Weights of a small GPT-style language model, trained from scratch on English Wikipedia: no biases in attention or MLP, 339M tokens.
MLP neurons of a small language model. Each row is named by its layer, matrix (gate and up: input weights) and neuron, and shows model dimensions 0-127. Each number is 128 + 32 x the weight over its row's rms, rounded and kept within 0 to 255. Numbers have three digits each. A neuron's up and down rows have the sign that makes its largest values positive.
A block is one neuron, or neurons of one layer that tend to fire together. After each block is what it responds to, as a language model described it from the Wikipedia text at the highest values.

L2.gate43:151117156136129097134195113121130131164141114084116055096113146128128102170112079134187136135098134059126132131112134189145118160124127081142134100195070119189135206092102083119154117134088104127102155067140185096077134170104123057075102178128102141121123124126130115090132149165124139084089146129116141114098098158101069138074117104077164132053113123129130109108131163111093113093145
L2.up43:138109128110156118181111130084109160138105120084171147100111136149074138177183162137090177188169151170095121203167147131133130146119112152123140097127156132091164059111128114110112135108131147098108112119141116148044108091090070093123100207091086211136148172055059140147109152168145079179117146098131117160104120147163130161096113135085109158173141166097118133094161088121158135103164
L2.gate115:117125141145059090162164118129105094088174124098170089126101105155120151114127150194222084123150183090128099132136152140104181140128100132130119091146098119168075151081170150119135131093094135152138144107106186179157149161149211115102096145142125116144125122133096157151172122196134080119140150136146139094130114153063064105029116145145175146107122124157122094176119105110136068193175
L2.up115:143115146112113110160123082157087118181199133134149194088130098088153095129153128149099141145177122093175126135109108157141126207129084170154186183149126111159087154177173041186151172109109138161105173186119105171167102139167196162053128120099135193106103136126129119146181121132131108133143122171159124131097191162150072148083119176105098145144101082167120181126137154155122134163115
L2.gate160:084101086148114117165147166111138063126153095171068147112154122141118164076150062189133075199176106085102165109159149149128172107119107114168092104138064180193111167101141100128102080104092094129034123102101192107116132163099159073156111149152123090128102118141164158117120150177139126113118162159120141106098187165090095123113095133125136060106130143097053081122147093109119118117093
L2.up160:077104215086106088169112138115102097101137106118125155108090166094127115099167069134088111149178084039079182115126088159088144156076155148054130148148101186157171140132123197133089100120098133135136160184095085113133106094113137119144191119103124120115121129148167161113095129114150195081115175080172188156145148089158178115103089111069100121110127148158082151130089148120098106140164
L2.gate166:143124128124121102154142154116145110121135102120135071085139152171135178156108126118138141126089106073117084090126150121153192131071175099088102054130112167168108114136131078106077126125084155129165081176086181143065136125112144069137098164154134103212143105077100158124113149156160074079138172103124198141130133175123107171062108113072119148129118173151132071204137148139078163147120
L2.up166:162154177112165142170151079137118135176117160138112101137087153122143082108121124135183123103200135139132126116166095113123090139139106131135172130140109154111095155147176109176074151085107141098061153131092121159139120108162163122183094174119101129110146163135112120193109073121122154068096148132167199122154148106125075119113197152083170091128114171115151159127186111162158148186058
L2.gate194:076127156147101140186170140124140088147154101086158112097099180147137121160151132114190102158137184080117082134184093118146111129086090093125072091146136114103134132122100130135089065118088132127123009114092189172147103134132108095145100141114155150171116116152084151153143124113081107122071106104138173144099114160112118068092136153173161088195110116131126078109151136075144119066150
L2.up194:156145117156181130150133061130122141141063168165121149152139141118125096132126138136156133101105106079160073113131106110193117192094118095167105117173132125217106116131118124159147173149097131072097083139160161134133091103149116172172085091089098171069103116116132102166169112121089117085202167120125127126099162163177168132177144180083115137114119150056112159151127141116084191059083
L2.gate207:072162109112197161197102138141148032094104154142097152137118135140103096096155160153142121111112106136179145175126143081104167137103072103108166119107092142134148147129136107143179104092125108154097124122142140157127102158118130116156056132133088120151177104164138141126163129141115078164071167077190148109123121101099125081079105089110179063107137075157093112168119137080123139170202
L2.up207:139145133164097139200145060075194167103103083127137102137124134081132109125159127089087093097166171110143065147097113059135129140094162177121161143074115121132115117140107151100183103089141114167164157142159099133099152134134142195152136070160092116135178130172137067119138138115114134132161145120125161108135135089059179177095108153091084106105097111192111063199197135099075118124117
L2.gate211:098140161138180127093137132114112089152093123134109133169120177092113140105172085106133168177155095117193114048119111191147122162041118106121160056100092172122124143120100095152126065108020144087060134106072116098144140164124120121125085109139174173174122093203108118145081125126165079132079113098173173106111146119150097100125113148088173133080118139119144118138153118115132138171160
L2.up211:108138157128071098093159139129093114141137124193148128154101150173147181115118159142131133144126098144082141136134154134156135112122092107061100138095149161185111174115137161109141125052159113149116166111103158179084178178170125059157169120194115131149146132186152140145043134153098100128113101093131124081078101143227144066181120121093125102121151139173073104168145101107168164148071
L2.gate229:118097096098165136160144140108124124081156148149145107110112158137146142163106029143162084160107138098132137112187105156130146164162105072133107113194132156158115170110164057131118181154104121111104117105138182182070148148139161108050134147106095153160120139076090144155122173126066086136140128095175137149127134123135144140051123055126144119071102119203095083127134149104143122131126
L2.up229:151128128113110120200142106075096115171123135171111084164072116064093144125131115107173136101062036166151122133132125138103127186128153143102171105102116180160077157130179144148093152092146110087083148077138100129128149117135063137089138165068100122157082130099132119064049145150102123137099168118128163150169157082138109151160142171085126149057129143147119176140102160129175149138123
L2.gate271:093164137135148106174093120118117078145112093140101109142130154089119125100138125151140139166109127092130129174125078100092173148070121096117120094100080103153108166097130142136119154128105152075100123098170134163075077164134170112095108167141158166133201120128097124124107124087088130105084146052144159131077147107129090109062102190148193142160154191148099109136100112095083074219180
L2.up271:133178120106178136171104109115108160107159125217148126112108111114090098114117142103134097131166089100050180199134101062157197174129081096131074183090096100159100137117096093119114099108134168152160060133130136170112153123128174156168104187099090126076124148139121119072094167111096109063102126054135120124123155160119097127109100101140133088126153128190120132122134116113137079134120
L2.gate281:114103205189134201154146163157125125169115126106107087072104137144165128161095049159109152106174174095163114072170152138159157088109072072107124065139137167176123117101148098163120082145104138089146132119093201143116066209144161059129080129117173150176139137163104158155163167138103135136120104120190121085103079156152112127140147129107152136157125125127099077097143127140098160082151
L2.up281:127091172140141172197162138139098148157135128141178107089116126177127172116114071105170133134162117108126092080140120063137153133170075015064149138100140152141132216132121106131136076150150137100125128127108127186063130130108124064132113169108133149134124140109117120154178157188139097113156135181180104065115137121156129122125120153106185097159101126142072148096157115146123153165137
L2.gate288:108153127136125171145172073111160117108137097044113127120117172112124119125127111164162074204130135129128132137197091093115122132082186120098041114129094126141184120053143152132145040147093163099100156138132139185110154142145107092119093155087190172157152084133063147088126105132157083140147128126087172103088110157105135158141119108061138195107191095127109115131105128096088087146168
L2.up288:134112157142097117099166114111129179122127072078121133116082134137148121119101113122151121080129160105136126079120150113142087092098202160164113145142113143128176078128114151120089055133147143116075185101130040127087191184162013091123076153110126179134128118067080117140134142070124174143122123123105179089117129114104146123093111107104110142127135134171158131129104166128086128090109
L2.gate321:133147167149179162129129160142120126158162130149109163199120161150093150134113067159136135159098129079149120119123135154089160156129070090166123123112117136173119147060108101139113113076089127117101158059108183116120065224100127055123053168141132084178123117122093122149158192136155101058068149148220183131113150149130113122132127123109115112088152169147168078116110147098120104131159
L2.up321:119170084165178136140121092064104160147093142123160101155108162153089079096122152090153166119147113154186187173110121092153163119117160125145170200069044173168094182167096065090134120107133131137047101092111152124158127193155124101080118173157103111122185176130177151133134117075161068176119150124102153134111147147127095131112123155078134125123122131177117126134148132106142141114090
L2.gate348:106099196131144161139137095152124141154149147139109132076141160188148134146102130145190151188134144099112128140177059143154097160068099088176108089170138124136104142112146082167157096147086149095121155098155172153111133190119105067159129123113143150192151139146118105154133122144109113160118110072177150099091103156153105139105186143076180147120135058126142087099147142102133192137106
L2.up348:165133182163126112185127092134097159135201114123135162113110081149124120135059141127123136158138145084081164118107082104154110137124075120129089130158085129144148137178104078153141118138129152057089160109133134216153155143143091068117093167121182120150127086195067112153090157146119153125177135119111134113057182116165154100051125118099151102149102108179136115158111128151098111135087
L2.gate349:129097147102154121158142129114161138185120122115086151173079114054141129193105142115164155167241166093144176141166124110144149201123090120129077107133121102130121156079154105135151150163121141108067147149152136176097107121100177113156142114057117138155122158131085138198182087151126114110071115095131097055134146169151146146105193130128146174140152125169109144104115134138124141159155
L2.up349:157083108123136111109151141116171154129059077128126097108141113051143144112136163126190196152180104176151096045155108114079118133162122161129187114175076128134030147152109161163144119106072143120093120163104128163116112134147110161070095141088135201105099085129117110126132105113139163117146127148108120144109147095133074123150175124117133141124116067147074147100119088148128070141125
L2.gate397:122103160118126103089105062126150163128120104131144132101116185147141095110122115172142140173177120128080119126169125106060135192107075128129154163125108148115163175057131123096129074058081163105118061117096171091083121152171156077141157127115128152116178104124105107112116139131148123078145104097144106153129129140130092190042103086116122066128207119120113067097151156071101141134112
L2.up397:087073162118069156149147081098166102087125127110093176171104100117112109116064116133100139146180098069133138143138108183138199177071143139141114150187103078151127153079133126145114096106162185062158117114138099117141113203142144097075169151133108177090149107139105135102096140146123106181103125108111207141095144141152108175132141147111179098145126119176130094106115117119169140050137
L2.gate434:118122123136081159177150164110182110105105169077174176043118182080115095158077119113141164142116192062129144132215096137111107128083107090090141095139111167126115105080190117122108105144111171104144124113139161150065130123138175065125131153084106170128147084123110118151111093153092080124109151094121137088133074142160107110132134132088184140132085137103119089115127163136124137099181
L2.up434:154122154106093159126119130098135102154163163109184183138093147114162122146099139134131200154110197123101182128160165162146146115140131163152117112125115138095162120110137106148128178088169171131091157140074132098131117141134102165100202121099049215107103095129119149188116061163079140164145164061144146099160080090195050108145107141129133155147116142159140148136137110152085132152120
Responds to: Sentence-opening determiners/quantifiers. First word of a new sentence after a period, mostly quantifiers or determiners that open a new item, such as One, Other, Another, Some, A, On.

L7.gate95:108113141126117083132131005194109080178109097155141094091150117120146145165146069133112082159175111122158111089137095178092175161103073170135052162135127169157140154118140058104151104139110119143098137131143155150114167136137100141093150189110097081137156078082124135118151135176152095067100080133134078143093121163184137162082126115142105111110086083112156159124142094109129130087157
L7.up95:126126149131118119130127170132092121084177120137128177138114071130118170136107168139086167150139130154139175183137106146117049135123102191185079111172110088134130148131077126144130128142094103104164132127137156134145136092137076129123179093113080145071106135100130099161140159075117139145098207098135091117200186139173162114129101124186106092133168105156170214071123088179150135124155
Responds to: Sentence-initial word tokens. First word of a new sentence right after a period or line break, mostly articles like A and The, e.g. A faction, The rebels.

L7.gate43:148176112134151128143130180102110099057152095130064143089129119065101122143154120160181055139108124117160100127121150140098147130089078154114116100157100122086140132120146128054109153158089167157101108035113137097129105131128170086164145154162094164177156147077116187096190163145074116137166098186147143106112126136136174090083132132109098115147143159091122041098089105133122082167125
L7.up43:171147124147161182168099107108202096128087096084150187162130144161146135155109118128128112116164108162082141155177095099073111126112166116171126150169121122131131113072106138104076148148111141082110158154120116142086094097098147107094114171094147157087168118174098173158126111084127116142113124157116093151139085182137073161186127133114144078149128178131096177103145127158145044155128
Responds to: Mid-number digit chunks. Digit pieces inside large numbers right after a thousands comma or decimal point, often in stats tables, e.g. 72,'36'6, .'42'5; also decimal points and +/− signs.

L5.gate118:089128149135080102148121085119120109143139141123177100134169179117142122153175081135137107134113162125133140126126116112041197143149081096141120121109138133153133129126167111165131167084075137062083124107087165151091115178102105138088147176086090134130155139170100148099137119184132090153094172109204180107051151126212128093087112119138145112100104120150071088112172148168115071132126
L5.up118:111084128103081115141119103129098067102140154127135207048117094148154139116147062132130134173108165151096112117148100176082178118082090148186084138109136131165114133146101090135083087113083114115064113093149170126124115181140154151082082103104146212136126140049165094122135115113110081164143119122126101150143066121126089089122122091124155177106135151153113090068129096080111134159161
L5.gate123:151093116124097075128138097154169105145073180157140153075083153142123123114111143123134149094212167108090121089182075143145122143115086131131115115120086161152140157121151055108122120142158178131132079124171156165121180090134073111090137104077128178085163096101172114141126054162118134131080136135124143114143099100107036087113128133098114169116082113138098110096141170122128110116157
L5.up123:125104132114088127166072157181153090118203151051181142074137178167036039109108135125103170106105128098110137063155146164102113108165142119140130097117135060084114041131147182072115107108158202105152140121119107137099111102080108094130150149096127140143074072178154092069162141142172106162142133111135141127093143128117140096133076121182162147099147131141155159125128090115136144117099
L5.gate229:176155119089092128107074136166177117109115165132124139122083135159082111188151069116115149123085116131124092127117125106109169156087091095103122163091125151102084153135097126184197151121110193147096168170085121213096082110114132113138052110131112121115129108098127142088131066124112076108124133121200122123139099071181149094126101196111109159101159097142051128101131162146114048100129
L5.up229:089098202164090078179118135145138127179131167125131217065132173182092059118096105138159127133094121157153178091166063090096079082114163125211161109096102134141134100120131162084078128092088117080125080073191153127090130116096136124088113123096110162104143077138123064110108076153092114128150116114119137127154105127115137152124125115149163128117110085145135112173155160138160113052083
L5.gate325:099167063147119053177124123117187106109121138128164159123150191135116110116135118166164123151132146100126118163111131063146185183069094100152084165062169088126193098122152184132161067127084142136122154114182190171084138165133143114127157141126135159132228109107117159140168099150108082146146140121131144146084116119179177119092158117093089111106125122156084116145112091109118096093149
L5.up325:089105090104137147138074103174168130172113137126109163113110111175118072131104144202122167106117110163095175121148096131155186107179142102128171105104103146110152202123137112132111132122191159086165135205170086134119139130111179168135169113060102204100108128125125117076162099161081165168175110115096157162047108159096097152124120207163200149132132201106133131145156215127138143114122
Responds to: Quantity/set determiners. Quantifiers and set words that open a plural noun phrase, such as Several, various other, the two remaining, many, and "of" after List or chain.

L2.gate22:037208082174165107093092123160087020106138157136109155106124122099124161087118118168157123143122116097153160196086115126096161183100111127110101138138117194132155133107143112111179109137142107127108148101124185091159147132056082083158118128109152089135155154140190121109115104102129058179122133156144128113085168150124122159136158145169125108155102078138137085115126086111112142127116
L2.up22:125154102138139113123115148156139087101110091143137156178043088096111138094145118174150116124134120079146158122109135110155109134038144111172117147148091146106090168124141099078105135166117089085120169087077209131165153111114050098107112112124085113155136159171146115123120088080084080220172136074097101086161190094127118133100106145127141157172112074130116105123085161159145143142142
L2.gate33:094151121134190143089186164101101097096147105119105150098151122111152147148120137159138023139117119142115092072140113124069119137149050093144149129169181104121143090055135146082125135125145140134133154149106198140129135153079123095169144111134111103140141125160104187148164177126113121115093100152116194114171123097101168089093125099128133044139156103079118061129097072077158128125154
L2.up33:087144116109146142134118171154170110150087123124113115093088111120098123046171178155134112077172094084109189151152129183165095108108129157135110168151145083132147113122082205055099137116142121144156118109080143130139137166066091100156164131140135173099114115116086177119185125147133137100140136097099093142146133178177115067096131125167073139128133097179073063110098082106157109120090
L2.gate65:109140139205088131079071161133208105074041218098157085121104140116108051134135138096132194141079205150108119131079131142146164167136164119083082113145142133120129101158127169130084074167109149155131140123089109127075084113144095126149148126168141109105147081143116153073166141087100104109177127127112133064104136095203138109124109136156114160137154133103110123155167180137105164130131
L2.up65:083187176147116069157105084093139086099109118105136097142077136184051153109133132108115128096133173198181124131120158098087144117141120148188150169156169134095184108164107147111111128096126160088068065162088120134134127161102118125163091126109114136082141126109147127139203092058172119108110152074151154162137133155113199111129127155163094129129148106082140145151105149082109065188107
L2.gate134:057093142098149147105099121114140095127224053138116172169090108163132102103172083102166089115110142120114131097098135128157161160127109082139110148115113073127114156087138128148107097118125120150082215103066165159100128142113137093087111141155152182120154139179069192096154152144095118127105135157138138156063098105105129104070193110150132097156143144126062108174144098173112109145170
L2.up134:085129127143139143069197140085076178142115079089077217146085140161129178174077165173098124130187097120145116120139131141176143118169124153136119133141204106135154166122120166164144186118110099116133104113097144127155139138061127127175095098110135191118113175078112055141135128110133154143133150103112149142115109125104168220075138161146126156109094129081124098083120138082140115161136
L2.gate161:145135091161199105135142149123148128134134095153103143120122112147104128077158148130156104172150124098182070071138133090082120161067064124171127150121107106151072188112160055113155090171090134104119137115097186188098118127154114058185090170179140102144175106146107112167127138136096054092096125121101128185125141182117077128084130131135157091102140161122104088129142077122148095180172
L2.up161:154159140180188153163082089124129117136105076103123134089113122143102088118135146111142104102130174158109078107118171157089108146103116152104091164133116149154082136104130180135138150114141126142100199142082139084109108091116124163143164198103159144047130087128130129126138138143050135127131143103145081096122084192148108161177084148147073150163110108088114076091116128138156043130148
L2.gate163:141130104212144148166137141130122099167106127099096091108093147065118138151101072088166168121129174111131050103110153149128161127101190087063105133102121162074148075140104104119124138192140108139142167109107132148154107143195120186151126176058122115132098126127095159154138123117096170169114165105107115136169137167165162161133103145088136101104111073117106079113124166115099103142162
L2.up163:092133114127171071129143065135167133093192090185068186092131117114134118131139144121096061150177117085128150095141169126080104145082116206130134123111125097121190120100142202117099164129147165138144148142078133156127146130063171097174135163135122158081130119156135109094175126129086117218135162107094147128124124124164120132085102178094093137115098128129093123151147092158146150164092
L2.gate184:113109106137162111148167070107169079146147098117147113072084134097093125163146101157148128159122138116096127086156107183129149106094133093210143133146135123179081137103163073128074107135114123146072157154147198110115122158156156126117152119170111154141158086134099162156135136156126168124103155129192126145143125141126097126102128048139156093157145055116134114132183134102117100101086
L2.up184:063135125197104124113169078179136123138087140147162103132130094134144078077140097176101088130202105127134131160065183174100131179058114186070092170095130153154096112138140130119194123090124108197100130180126169154096117135146117186050143194090152072100159141105150128120166133142105118161115182116104114102120137169086092123166098147111110056138132177122073126123111094171095151114124
L2.gate216:179115140096183067141128091161119118134104117100136155126090141098164091101149037131111160197139138115115121062076170118101175103149124142119104135085061164176112151095137093134144093123093122152069122120092197107087109123144154121118069110135140134144151107149116087167107100133111140140121163166128105133123155140071114175160160119101147143055124169107096165097160160112090121171103
L2.up216:133116105117111117196080142132114117135148130136133109129131047152118122112123159078076089121205117124162097117082130139163128132056155111162130156095135122135070098125124110169089140164112144123177110152126104132144088154088078147102156105193082146056112107097107137110158134178087092128104141206071108107184112105095095103112107203096177110148119118127125126145102054116135138135105
L2.gate266:046181112168170122098082129145127085116146173098111168074153123138125153150102115157132043094159188100108119156124109127084080139161092151101141132144148208111154117117153184115138118143100126155088128136057161175142133133096177141162140126174117103139171081140072142098149113126197114101151094148165146063090113125086187101096127149110121133176114138131098094126104049092133123153085
L2.up266:103135185126183129151098085140102125093149185164174166166168118132181076107131091120117083099153120107167162150145170115096146107152117176164151127178112163144112153116201117118156187133149114118161098149105141125158096179129144117072136127108146167105162170090151134186074159115050173137149125110095103156142150129128116147038086127098126089086107110113074070118127089148110071139146
L2.gate269:094146140088123121112162160123180088173185144074130128133113103094119078096150180161149057136134088131064104094120083107113029100071166107155056132098175094101121079150163142103092053139110147138113153127072148164100089121113159048142119129188140170141092079160115164115140095112128097120152117126131114110126108136128139115068117087108207130118122121097136080141128067091140086084108
L2.up269:086114113141102119130120108175135129057201111077126119140126150168168119126132153160139087080122126133142076101120149144195135083117130206157157164121109146131126120103101182115117123112080092176210186128108086133125157061131050127094054118079104138148067137085102152185128127072136132105139121100102137123111152130176141122181121138143101169091089170139139129155120130118184087149088
L2.gate303:084153090132093112117155147161171127095163168123085079102113138094147147098160158155111118131154070089243049075096078097132125097113155149164137126142153108151091101125132167065167107168109159109149149107109193138108120130133111089166143111118166159132132121162165115166145062050113090143101114126121134077109126126109178105188160161168120164168090125097151107140125149150098103151062
L2.up303:131171154134153170115193132149106095114206128125132134142085135182117127110097151145124064111065178088115125141133155094160097114010160133102095108070153039084105159124096129064101112151180117141155145170089119106186105138119116080149148118112126134158147138165171170104102135162169138125152151183148071160129103107131145165173074177120118120168113110158135093128148121105101104099161
L2.gate308:083161138116128122131112152143160105131128192053138120157101130120124088162126096075189150142107131052116097117132086162208156124082158114172110086134123122164117080153186135188099102178068114106141125147077187168144122144150104079135125083081174146158152091101143139139119128139140031122098162103150166095091130174131091122110123121102185117128143094160123046102167168071075143136109
L2.up308:179071128093105183112109075135162131143165089058116119193166103121144112158135046159116151138154150098074122068144159142121089115141149137202118154139134095157150130156171175126093095117158096074083163096093125081204098146094123137192111130181139162138127111157115163138130101180101131113062106160127144109134170091071150156138120147124150135149115149139105127088164094157112174089109
L2.gate361:138135116200162153092095095140142040153184149149135131190143106065090112127090158214154098107113160117128114144093096148102122086087080141111077106149154205161108162121113133154109122127119107090108171153080130090131094099146184133147137188122157138136080063096100111133080152131140096092107155124102119106065124145135079150166112159101126147121173106113156144100179147076144167146082
L2.up361:120087168069107093170103126110103138105150120105108135135134156153133107176153068176108124134079121057098155155110169153162130201053087096160108125153105103108091153111087113124181121114159130109133140079105165105154133171179140092035134137100152176153146112141111163177107151133126113158121122082098165157143146118098080136110119182106142167063096125154091104149067152136108164130191
L2.gate365:123138161140195104094108112119215137133070125103116103137072108144090097175170133116130116119166161041123100202110091053119097115081157147129127063128125066113118095115112186072157151202131116071189139176134124184142083107114140121186160153113128146109107112098106084140106149105156134159151141060124122115101080113180128113135151141095098162146134128122069123154110178098110131145100
L2.up365:108197127138129177115148132136133116143138128122188106136164109143172170116094106123143097118114151130123204142100135126065107178123105138172201147119195153142113114115092193121115106103064129130168106095122142094182119112089154184107168119091078026166087108155156034119154115086129119156139130062113182127177128156122138177135142147096131116134121128126135114072158195130129164167127
L2.gate370:111177067163033139066189133136198115104070127076153118086148161048138120166094197113136144121107145133106098114178161127102143131122153128080144125131174167150177088147162125102119104141158120150133147180116118167048136108085125152143139124119083115168095123099091170144190151158152152170084135161150172134158157132114177113141132130131080162154139137077124088102121150114100103083074
L2.up370:151126091126058053156149148124124127089136107123135146071069134119087139135103156110112122150059095148134107147190242121123113082080066112113200154153120110146104132154142141113093172084151087100143143115088101117104098121098121128124147113116106136164061123155130144141154156077133136148115144161191102118179151099122158104095124173115105159103135095134104046120079166118157056135089
L2.gate416:160184090178125139160116146165061066114094132073114189140092137115115150142123143104150125142209150142159086102125128158139182104131164166121072113127100129098119104132138072152112049141060123147073150111054171151095153126196103124162124177155112144140169102147085124090106107130156081106102135169123149102097143205114097095091090136134194137124149129094131078139121124064130121158162
L2.up416:131081089086120144192075137139165132140174137127132131149146071167092145042126144186111142108072133127096134192064096131138132178080070097112162143141126146134103158129161151132151190143121104171116113165124095137174056082126127196175097072085134094099195127104163104115135136129137135115078156133133127130157097118094133208103165179141101126102150118100089104162133116141078166141110
Responds to: Number part after separator. Digit tokens that continue a number after a decimal point, thousands comma or dash, as in 23.0%, 26,160, 4–0 and 2015–16.

L5.gate120:133125109136158139095099143109135084125106145052120140153131207114076146127187087190195087114123178098137141128118118152103151157121100139127168121117133102138168114121116193139113097087095104109169152157101118111094093117107130162179141070135199132159173152168151124068219133123143096139056134185198180103141123143154129156113145160109133149152110124112111128112119156129068135113107
L5.up120:109175111177146105138128146148119147114159100089044149121132152033139196061135125162177125127137196098166109122124133105118165087182149139079156147088173121118098117139171148116099138109107133087138184157089125123073125092129183153144136122155135151089148111131036179083146122147129104126155139140214162122125117176133192124105119128182167180164105122135113086106147149102119118171055
L5.gate149:121089093165176143131131174097131104156169112091091157132185177088149119099196038146083099150141134131132090089114173139100172177143169151129078092141170120151104111109183166149127122190122104103140099091120139117106089136062091108109091161172102190142143124161108153112147169160149135138101158150137166168094169065138152091173118188112201160144132162109113081126092189159102142141145
L5.up149:076133136127110139066077078119101192103086159070090177135131108107103091078114144176139079146202115072165121159120112185122063128123133174115168135089181067084084098162126138160129125100102121114108107115076122159091127110123077126150137139166108173134125142160117169128129101167111107098120115120105097095080114152152138079089105100161168090173144181164137141133142107164126084159131
L5.gate291:163129117149150139097092108100111096091100094096127107118092147082136055148176083106121105148094120139130062153165151120117121135034149149145136138135101161171145099161070132103129127129165107164103072110142078167130128142157119192123155149155144199137160127147083137133121151166040151054184112102162116143148091123096159130107174178141110174123098095140081123112070182088120127102117
L5.up291:112120089121136125115125092133101108142098158103169138072143090094131147112111179117096085133169202158170091109094088114134097172098088152149126160132097134177126137210110118155197080152147091109124106205143113127108103074102168225201107105060140140074162113115133116092145193144108184094126161097081129124102167096137131103127140151132101147118132126113113124096112140175114100054161
L5.gate408:132148076096142173086150173085165084084096123067131121156106129074109085135098120206128126126201177097151092135142130132112134153113159118082168126122237126135122111146111151112113107155110174158155112124088149078178079107121132105156160079142185143143188142178148154136180159077121103120159115168071143096131096112119131110078177166097123137144160164118108042109108125145115081127118
L5.up408:077096075107111084129099167096123120105099133118130141091122124092180122138104147161144105113169111093125094120137172097126135094108108124054103147156154081140060111089118152126096115172146091158126096112107153114176102110186173091140115118112112175121167103107114148160133144175017153127175127115140159096104058134136150081117146155177150109142083180100060096083077094156149088111170
Responds to: Mid-number digits after separators. Digit pieces right after a thousands comma (vote totals, populations like 9,468) or an en dash in ranges (2010–11, 365–376); also some " of" and hyphens.